{"n_layer": 15, "n_head": 2, "n_kv_head": 1, "norm": "rmsnorm", "norm_eps": 1e-06, "parallel_block": false, "init": "uniform", "init_std_o": 0.00428, "init_std_up": 0.0235, "lr_mult_o": 1.12, "lr_head": 0.00524, "grad_clip": 0.5, "warmup_steps": 200, "seq_len": 2048}
MLP neurons of a small language model. Each row is named by its layer, matrix (gate and up: input weights) and neuron, and shows model dimensions 128-255. Each number is 500 + 50 x the weight over its row's rms, rounded and kept within 0 to 999. Numbers have three digits each. A neuron's up and down rows have the sign that makes its largest values positive.
A block is one neuron, or neurons of one layer that tend to fire together. After each block is what it responds to, as a language model described it from the Wikipedia text at the highest values.

L10.gate228:450526381467475392604391508501442410469518520511523484415427514540486512517507493501434545546431504495537419454481613581539399528448500517392415482443501481507452465510429512521490478410546533483592533467453474551533397552492424529403536471520557564553526542463491463461379512454502497531477561533388420501465463481538542571487518489491489578453519512386472516543515477488469486558498
L10.up228:510496517506485457414449479608561547529520530550482558568618528525463524563463563539446499490511504482377470473496610398479474583532474499550479481478546535504520438457497524623548525510450443490497562387498521480495571611567466436444544461428473480533534483561425481540472498450524434448468479472456477512394514457471624515463447533511526534479440613429494553472411382484469452539422
Mid-word English word pieces

L4.gate75:445554545497494461477521543547455556455468462582513470456449458557494502485539572510511445409441491468504484511501567518470477526489406551573497482491528507516535549462485494491481559611528469511546498461513471467444458559502530477513465415502540592530517544465491521573484582517548506446532587437528495468505492528504523439587492445545473462475573508475503548475572473549649496412405
L4.up75:511563591544441444435512535482409542417442460505465505459425481601501525419596530516516526447441471471468473528434509486503450505505447498580485507465415520554504533472509507430469554567547466527467542452482482471483538580501480500486438452427530573506489469512506533580464515522530436414510503442402552479565481501523511485588443521564464443449521528458423501620575521606545532448409
L4.gate158:507500545492489468501493536557537505486500419366598568523573553546523491456593454553550525526464527486460485548518549496534472551482503526359424485536546458549485556439539440502460469553508530600416594430551491552438585473393656544479465492502492460453450553561471447484548467511507498446513521601449515489529445524492446495571473458510520429474461445419518471547525522586488460503458
L4.up158:401528557492601510564557526519510486467520479480536508474567469502530529447617424512522511467556488528458480544482485513520446529461667514458422515535497587563512567501479407463464510609487501548557512490445447564526546584492627457448468509575479421529454606501592453457468540513497477484545539504432541408539537504427508419535531422611537451531472498369445458603549530482526560461525
L4.gate185:546535525563495506464497464533484467478534563496427507451428587462477428465524547491536498478473481508434556599605488635472423529477488523508548549377491627445521582499439559455448544482570590514476596467414585543484548504554550520544594540431501481403443457580502526499502530522485467445475542471578457467460454564379510487443548538470461512505477627445571550465471551466446540528445
L4.up185:548556413560512517449454470558507551496559576537499535468484518467547456477461496451565564509439521438550526512616422542506435474491547470460438509402507604503530537566576524611475475494542455433501598519373446548467531511500568486593514490466487489467498593589454423473571576503545486540614592495547503460515564546463494508540559504422420501482449502446501483520524505466458482500580
L4.gate197:513436586511521420469467501598598514508441538492547443467507542434498433539445523518510451576533499479467431501542544496563494515553388514577547457430547553503500403484484446502482493516582532497532569472400579423477563528488469518493513553548495438498513466579515480451547496478418466386495486497562491509445575600410445533529540490546529549487477581517521493531479466540421540510509
L4.up197:527601530446509445435441538533499500489526552471478528492439537522428556559523537489420542469513458532467436580459522546519458591572526522477480508498424512499658528401492461590402460560554439559459569424398493532524463493508439487490544540426494480505397519535508556468572549549440530485533491412639462481557433518439467545535449497462451505518462544547497470421472598581464512436453
L4.gate276:548484546495407577536496562499436540572514562533515525524527557443554448514602428528523549529446458489510442528457464651406563511462520461497477457464613550496529448441505508492468505422496575488507496512444499507458535526481509509487540484452559468584634467513426433583571541512485462452550535517522515454429574603515464466497513516541576476503607539520472421485507488463486524555488
L4.up276:539536527474417469551478440532500502532465613478482496609469552487520455504462542572537588422477531407486488500517545585424570463466523487388467525489495559361507424518566499546460497449497577411466486471418550579498596532494520490415524515443443497517508536432476473535528487520506494506523524462517526320483614459444465463535393521534585509495477576553473476615476546502507472587503
L4.gate347:533511506534490595549484491509503473450507550481527539499502530503518544479555475485509485479534453432535409492572541531491514472480376454473469604494514464580483552465512531486514488543631522568495534454432522529501481545441434430537491472462469632466410540445565504431508540485490496501524552461446461538509525612386561510476536469529510430497555499518572460436431431494581463555491
L4.up347:507504519482429509472518400534455579516615595480472416471503471549534570552521444370537463462432486451429545464493537447561489485439519525544525559403607474466511525496516563507534544445533560525479581510427464451465473549500534393551452391450540597458400438481490388513478574500447464555545544547582439549464470550527505494515494431489534502468458511502530509468467601631527453525426
L4.gate649:469472518599572457430531521549480460544522553480531400541562617571414550482495529486511477448495474515466490490509647562507448467443474483500416564548624464493535548588526518477520501499538531568437506584477530433448486550458503529443430490474507393473448524500608484532464606538468565526590440539523472537568472463391517518514658474438527544426482458471531569491511509638402518546510
L4.up649:533522510503561484465555468504453524490533479431531478523523539581382500515510544480527483510440485502479469498561632507550589538483506541500447539548584527532522548562486496558548430526421542489501496486462515494444495651431492491470409533435400435431413536453557562509512565537471551542524507488500482576519510396395534524496620529485535513446498450509508551517439559612451558580497
L4.gate689:562479541556508563504537425504504525515465456468444514527499578567497531484439422490506511583418464453466524573534505472549624488496560520478471491489470524471494468523544478507481593550512498542487464441494456536497488541528501480515510452532459487550581538491437431555468549516449537530449438509449485405504516377530504544490511423579476474542509537564444482457440570575557563490502
L4.up689:486525491524473480401499481515447622459482523481507502587471532439443533577554513533435536520565570496488429510472485501436491505465564533467524574423581410514418523499505473549547551473505528480408528441557505514513516482507503441509602586524521466389458591477520449504542473462449484511509553512466582503475580523512466469430493434431484482521541445467585469550456494435611530470525
Periods in abbreviations

L3.gate178:528436546492529502523474495476515519539626446621569406490517521514489514533437436449539607439449507488477479541499506573482524504456544523407416474487480525467507460558476496418601591459446482502520508593486490515496391492402502381531431424432563484386476516452563533489447426463505469476527564511501465573452380454475500498549467552563434499513509501384471465499437484463491506437534
L3.up178:579466497482480448446577486518446565487493417472536537446445548505501530514466491481578566434466506508527449542596468475570502438441601562474408425497517532385449566416434500479493513495505524494449540515504578513568394512459571494515530548393437572431431494358519593431486402399403458497540516537520531531436468459486483458524494550478474470581510513526370449453558468520507438507572
L3.gate354:457518506433489548553545470507497613519446495502518543445483502451546542506480455505602488540534489555513419555527425468432521426479487545496463474532458441604468489444550461480516582495437448520497517446524492553514468571489392527557584499432467525438486509525470422487455523502500506404525549588602469512446439442446494508491535537516529533529545516538446552543529442530540407549530
L3.up354:500517524497514480538556512561387523519451450454479573449534621427503503494514527402553531566473573535454491490527435428414532434475528500546443506555567501527479385493539506453480599465420462542572535522516528619546462505420378498542473421513452511432452497553495467548453564506520526501394543556542535573538473500422532495573535557483588576535501564539489473606441491567587424424511
L3.gate392:485464515530517544561495450546575451541524568465528466560572473542493524527578421516590573452525510480479625481519623502502426473512504566463532437403477529408413531519500577559488445441488546444501522513485556455580523449426595549493556517532543498466504474531537516515537481409524577557494512542471478542544516536466445452570516586495475464590520516520453422545552465521468431473489
L3.up392:556501468437512518494468520529556462481528595556489471509581445493496448579606452488566533399515592449528576511495629435500450457497473526384509517448422485430389640595507472565469512477442481501518474498524474433586462460507550528526504620509517477414572506526577522466458465509502492582568473579443461546530445475510536545545508561459457473606541522474516446491542462534514520441516
L3.gate394:564422585537422495518489411480424573460617465556498473572500570478448458564443442518578492485513540472445460566500468538475461530459504555526551468441501435316426530526598481519478585475527494438512533579350489397518482516456552395548478488501542532483427535535499499555502477500473527470500534520484523467549473497525562595528589510464449513522490499536535517511484477528498475402477
L3.up394:580494544524511508409520406437469470498498586456488513522488478501390520511514594472480538450579586465514580490598493490516530526493573453474475572548441529421504554595470555553456445446517542486446471416508388458545466486558489507589491593431535544477438538484436551438537489319409503475542566586445515553450539455528516447484475454454542510515537651418573516575577562509488536443470
L3.gate726:419412450473514430495519522401432547465616434556488445501509414433488585460495532448494467584466450570499552596403523524516509475550548540507451499537510449595543453512506509480541527491461394593546520406485403448515517545464562479537444407540514404477572533504481553430549571528567481559490539568519520565559449463518467530523439475522525481421478535484454446559459481631560512389531
L3.up726:540425489457557535489529576530459498478530460520598445515549458569509457560606606508490360515524473507421576504467489529597505580501506518471438467470552486529564521516522545492514486492471479410517532517543553428499432542448466518494502545573489457538538515545522481334445500573485533465444449424506497588501497514440412646445519477513489502539482571522573393466496528443480432450512
L3.gate754:531481479449438553561520631582489522514550422580501531520510539488420512483494460555482620529521454453474495506381488497415476557484546552520560464507602478566521559565463481508527595524514514470520437526459468461452464558465537408539414480600504504461445422529516439431468566520594477444433466471536448501461478541400507509513501511510521510604492463498516405444551596492438582422491
L3.up754:493530518485452543477617526495434551425609520523587492443458551531493413416517515531444556441565411473578553542573562505510492534455451566515519487473468481493426533609512491451528514447521520440528513536363558429430417493423449530452449478515501471469514462493536474563559468482504540499491412430527447432482499475492467522548445511448567596583414468404534454577625478504449505364517
L3.gate906:529476534508513542530531489452367402502545446485500442415492492523498477417450499436558526472478486565532544540524381516510474488484577515482504470458493507499472609423490444591506544504385526506492525494452539500526486473490540455623462504481446467461551434496476564570458464494528512512432489415403524577510508503439517506497465538527468514527528579424411402473494534515479427520507
L3.up906:442413573537529528490520394473418418482547394473517445511480466548511491458488486533542572398372505533619541587514475486551415476492507536497479440469508563511492550436484468468554523399440582567508560515410514520570488453517482493573523533499449512483518400483498541597539468511507556520417506467496492583479512540568512526548488512473475533450482618523495452485472408526534433510536
L3.gate1023:467469416497538509563450433503404506440537447502500491554535433600451545433594539427452440433444433420526522484516508580537519424544511465453503482439463496416502562590508485499534357483572487441534453510447426520567513611533655512506554456444516494533493518537543539536457461493500527545554599502539443620438593527487526497495507493456433556502486460460489510510501450476593528489451
L3.up1023:437461449506446444619480473575451525399479471517507402584535504539418547489607607498498488565451427541586485538571425573538582479478434481483504461492579504396525550584507538462495448477564478448528435537394508579563509567565613524505555450483524478589523510517498546464479404490490547488521511539483480538566543445531555491486519529510357480516443427516454484530524463499546516518497
Word-start fragments

L10.gate985:401484532528543488498594540474581533512495544513498484497463460546364571525464559501534497460407578519487487448488569529521523553541495479518498508476538444499455570432505456372534491558637506607538536573412538574466542519410510534569508477532450491562530459492510506425526561556555490500507569512479495508481545523366537489523498456481545575395521455562480542496422538504559623510546
L10.up985:520527560447487533576554531519484493508487490526435466491422479488356406523541502407555379548417482491559521451425479569462537482452576541484504517498407498420458430524509557561430509529578524475414579492480433554511562493443576451428475491551569466545487522436625494468523552471482529481550559486430526496409498549414386529462503518524508488454465411538517608536423509519561462495523
Word and sentence endings

L3.gate47:539459495552513466610445525440377583456517535516507470621518535443458477535473541513514586513520455503437473577581482524469526491501510520457430577461435570494417494535403632531482533415466497434493587514507554528588537467503456501581488560478449556500327568484608523542543526440522477555429530506441472422406530481467495433529423513580607401560598556584635399524502560532492509476538
L3.up47:573653467440511523594521540489497540442541559384481574544490533507469588560485459449504515562508467532431549485536522496432458504572480446524495509516466578490405473615435568564511604459523474485480585576547489494612516421479495529530485469477492557438382461495529494548486433479438457503517444549406456440434551561552522440531433516496585398437566590529528438559532533501463543455490
L3.gate196:454543568517489481448501471525463510481596589446468495490491502467485562587495513529496490498518525472461603479617596435475532536532524491537578524477598521463555502544479494491580416507484608453512529508507494444474483513421445410582543523413462530474482561438506587452508535533484490559562513511460525490553530515465483478431588540479509482371553517565453492525619540510384517552506
L3.up196:411474513465507534351509495598456512500558465499561518511488422507489507470542521510573624489523565490565498451505514467510537407517589496463529463454454487521535453506471430451557483545478516477564492519508440458496512462586480467422424505511544483581455540560498439527466478559520533412517482487498506521604488601433481499520566569598556504458387516454440550515436493517389439530540
L3.gate449:551431527514525505559484488471512563433511500470581477539600449490494480513478490470622558460651455527443488422499500456487500527439534464563527547488558529422574471607482568455511454479560503541510652545488558473468527525427585416462514556414509565463419450508501598520614493524492445528477551463483467536455509572557467466518514517485564482514550476476548567503527530530467487470616
L3.up449:533466526501549584538499524421561495435557465468588514563553375527498489547486488531621487455600527505490547429478523469486493552471565466577539616457520546505512477600450473529453486495506475523473621528494533513447473539459573442574507581479425522401463478496489616556590533533490526477432549465447486597494551550586470473491508479524541527551605460466565570424522591568473505442562
L3.gate499:546446452481534490488528464492619536500509465378490489479522490481582532577579549505509517411562450522416448471508479515534511546493500548492472501565483532448524538486469508489538481522525490530457544530584562520438588565407447612545368464490464408443510449526552596596495524497458403498477514498439499444511504475554458532508619505556485413481566462440567478498495536450464474468617
L3.up499:525470487524518535525531473489595594438479518533534554547567488530597503511488650456571491436568528585445536473523613472552509485524515556542516528569526511453478507546502476510468457477604521497447566517611492531565581560491530575530461499527461467591458403498533592543453488428525451460524468454400525493457506466565479509521467515492537489401519503518520494516530543470623520430588
L3.gate735:590449519540419524478503474598501450485432382444449404491492458450411514500481507513507520488536502417430549538482476533485475497553603489440521576513465511579510471529467499495495554451541487492509487609435624479469462494450578416496470570391475422495482453476631494508542414520474538517520508556433540485480455492504513522522498456574491549555576574467490440599491546527413515538513
L3.up735:493449449436571398599513493515594470517443449494457615512528505491460510457479432480535446527502444512444499492532488531530503425478569519558522533534523453429487516570470523482431515493487447500485585561479504512455545446420480500486477569432454495618435464458527513499568584468583569540540533537555495572569556541489555427490570488498473448507494387508586467519580559509435590484565
L3.gate868:406471554532531520527471491548554509489522567462554569582405519500511472432465451401492421518543436479456516568482492444450509455464521444438537482555523459471539457477560530543473586526456455493481574457546560514516596575508584396600496543515447467455527473532505548475562597469569474554632591550438424562450474460520496565550546469600549484476523473459500446530526588625566508401483
L3.up868:472535499447577484588463466496525455501456609493536475514461475456548431483503492504541475539458498446470436575457544506498425442487512420472455565472576512541493407610572536576531555543468542514416501379447500547509500529536571399567515515517450468489534640461531541480495590557494456498599533516496529547506598480503534443474561428518485533537492538456517572542580630443567505413540
L3.gate966:489470429478496540523631489516472518519511591544459484493502489470497466369482532562506514517502517414507532461483504445492495491380561505535562543486433516424369506528526564464558515541505442572501519549454525602467446597432606428589484531430589494549413506492547534492482496561422475556473563544460588462591541555471583434538567495547531424469558448498502532493434559564472609443515
L3.up966:447522538599504545435480550480562429453457604443490520468599604460500478514587480524645480471458593500600552485515418473490408454561586492569440505493620524482516455510473561506503501523530579444528520564461609471594447546519514474540449498495513546471499417559466433529577524535596497483504483453507475491502468474541525530527570534571532518544497511482448462416528509484493575472451
L3.gate1019:536477444549608462512521531556479490494390465487442546494596539589531484527480518505529498505488381558508486476470596572474500415430507535452457544598530524490531574603484528508545456451531533474437491526521485541573523497546536500562521631486488510463363512524404545531537509523515476430536510462527540464452526518581486460481496501557578457481577454411523471512511557500508429469572
L3.up1019:506478514571510503552469466474503494493375486461477494543581504558478457547476465455528559537504427527478477483442559528465446461422480530454491574568491509505473569594490598470539483426566573440470470496496448493517449532503497435555499520461527488464413524487390529527545447540466460345577508469466527480471481504655488422479519481581601565459523487492525470527520591494474509491570
Mid-number digits

L4.gate32:421443495523404504495469453448510435487498621474429506577541468484516493517523468502487551520563432528541528526495621567560535505431532506493579490528516522482459509568514406527468515531485510487524469556410618438441554463508444503498580382495494401477545521461509542467508425453525488458522475554533427568551460537552449508476572511514516452548508528444418475515551531582408455375490
L4.up32:435489534522468514475499443502506466477541633408430551514497459457525456514474477528478559471569541504518517467463536492536579465499469505457491506441544546396555440559504433502515495565434491468461467593484571502466499398472408435540506447605575500455546506558484497545568509466461520501470479529571443526557405682581535518480610549451435443552490529443494481462498509483441452524501
L4.gate111:526410569551488484575498561535520578584456603523492560550533476435472466553489555467485557387557483476439506461519494541485469480447502521507504546457487449416436481430466541491497512538478485475524468529497546476543512598498526460615510533475528491428421438459542469428436444389412499490533612625514450474490523539469526506555508548493429409463523526431410472534541461473570455471505
L4.up111:531423523488494509522521517467467529462515475516508484463464474387501462521454464478513564419453471564452493456591591500574456472546484501499468553461542425456455456464485509415556533528530440496538507543446510444439519557500609486542513567393542499415442438515472507421411443469498562462568538608476479399458473535455540508540535506435481480480465486503464463494539539485436442487458
L4.gate190:480557491496622552543462552556550528510458472500486412517462491437580494451529536553459452465431400513493512555442472562528552562470515454483413375537430425556581446432527526512535584537499532560415564413505527518442533525460493465400416438498515488468570436464504469452541552553511540568560483495528406459462512447511502470479537460574410466477529566516537461464401481646461492616449
L4.up190:534632507491592508549481434538624463419475477506492469525408457504596535524551498480448415502444418491543563481419452521558535519519527470484451386450431453533515488422446461535627539512496580470463538449533545564516499510394493543513442442478478460529600502443456522471427476536495518524552557476439420470474600459525507450511543446597425446465491530478435476554467531543407476583510
L4.gate349:584435542493566496382520467527496557457566429550554447484512505592480450427462513461502552531538546522461536495450475454414538540466507574500482501552554505554478452508423437505465542476468548510499502388483596535436405348493477480511572391564474549489546512443507470516427497572466565515499406510529515528517452506451445502481553545399504480577453499473456506483476511527438529441430
L4.up349:511449542424532525387518425490526457472548448530535475509501429655501435423511469432454529557473547571542478535526495457417477532512461514516535523459529503512444531535325457463464524402504509596518508470485554476408441463538497386470495424498532554499491588481454504438438509546482598474498387527478561474497512480492416485509484575386470477529470506436468528464530582458442523489441
L4.gate378:448490560571475560479511464490525555538529495492454566557562603486502555547446492472536531432472458410476462495528571485476463452457515395501382489451595457457502488482483470624627531460530553512567548555490558507481534502502516431570492513414526478478429377525447455487573522496441485487492537599495478415496532584414558552453470610477489547569505455506429506574603551334446507536514
L4.up378:477415508587527435485484498497526520462507532519516640558554570474557601497359586440520523433506531440494527477530545509475572478511507509486529469541544409534453437498492506573557485473413517503510567581500436466582549555427458480515562503435454470524541410469541470507544559528467508478540449569528446494430521546462517558488494582452534515489507449515474501618636525445542536546485
L4.gate546:460547489554449435490573563476556566474491372502492538528510492565513494375416516494546545397460499558464562490452538494491549464427577547444483439435476519445481440453508431454506495501490489608497565389586526513431589421451525348520461522436478548533548541428587413519608470504496496530499471506467488479479428545555450440514577521444467499536394466543433503563529441597554436489505
L4.up546:497483543436529582479474459577576430446517575526400452625656523540531493519560484534507473496564564568447580465488508469437450559528577485452506500501562462527474543510388460546422503524523531479514436495551554522507565403459511556459531546509521482562533546494512551526500504478418386412582527532486493530499478519514458481478490553467513531468492486513498464446525527479359514524460
L4.gate785:445395602444488465413502567441514595551526451484469471554506534500385442503521576556570501467553446548477527501524539390507422497442524488560456544417564483409481525524450611545496492467487527429468506617522523460467461424498436325470467539476508439405457544468595485511377543389476563550522482452539455595442530455477487445477559506427517426480569502477519476533506537511475547478473
L4.up785:479457601521495605472521466525553514553428508419537458600392484540458493513465508462585481441476539532547456504501514509513562577447499547490523420522545496470512451521431506531423414557429456545524447512439380514401510552545474532545436511515508517462490545513460525515432456520507494556510498492493517601396460473508521519436450548478442519575442500483451464587404475539470509501514
L4.gate898:456499431494455599606583460491566535496485471503430516526575419531464463559580605476482516475486551571523478483466443545468558518619536408534476533538396394531424505430494507460515487486483530546524558490521539512466482545514533526490489494490558535523438456440540517461501513443530482485466582585384523465507609511495408353544517439478531530525543468537587531476566509454492488484508
L4.up898:538431546461554522480474533544494589535532539404515551502575533464498487478419443523511492510528526469449465533544441550519429627453581428530460574443530457491458445544576462594531537493540407463511485482520471418541507427501522542449468531513532569516551532553532556437464526615531468592454478502576409411450435512482520615432564540564551432565527494566456431487470528599593503511530
Mid-word vowel-stop fragments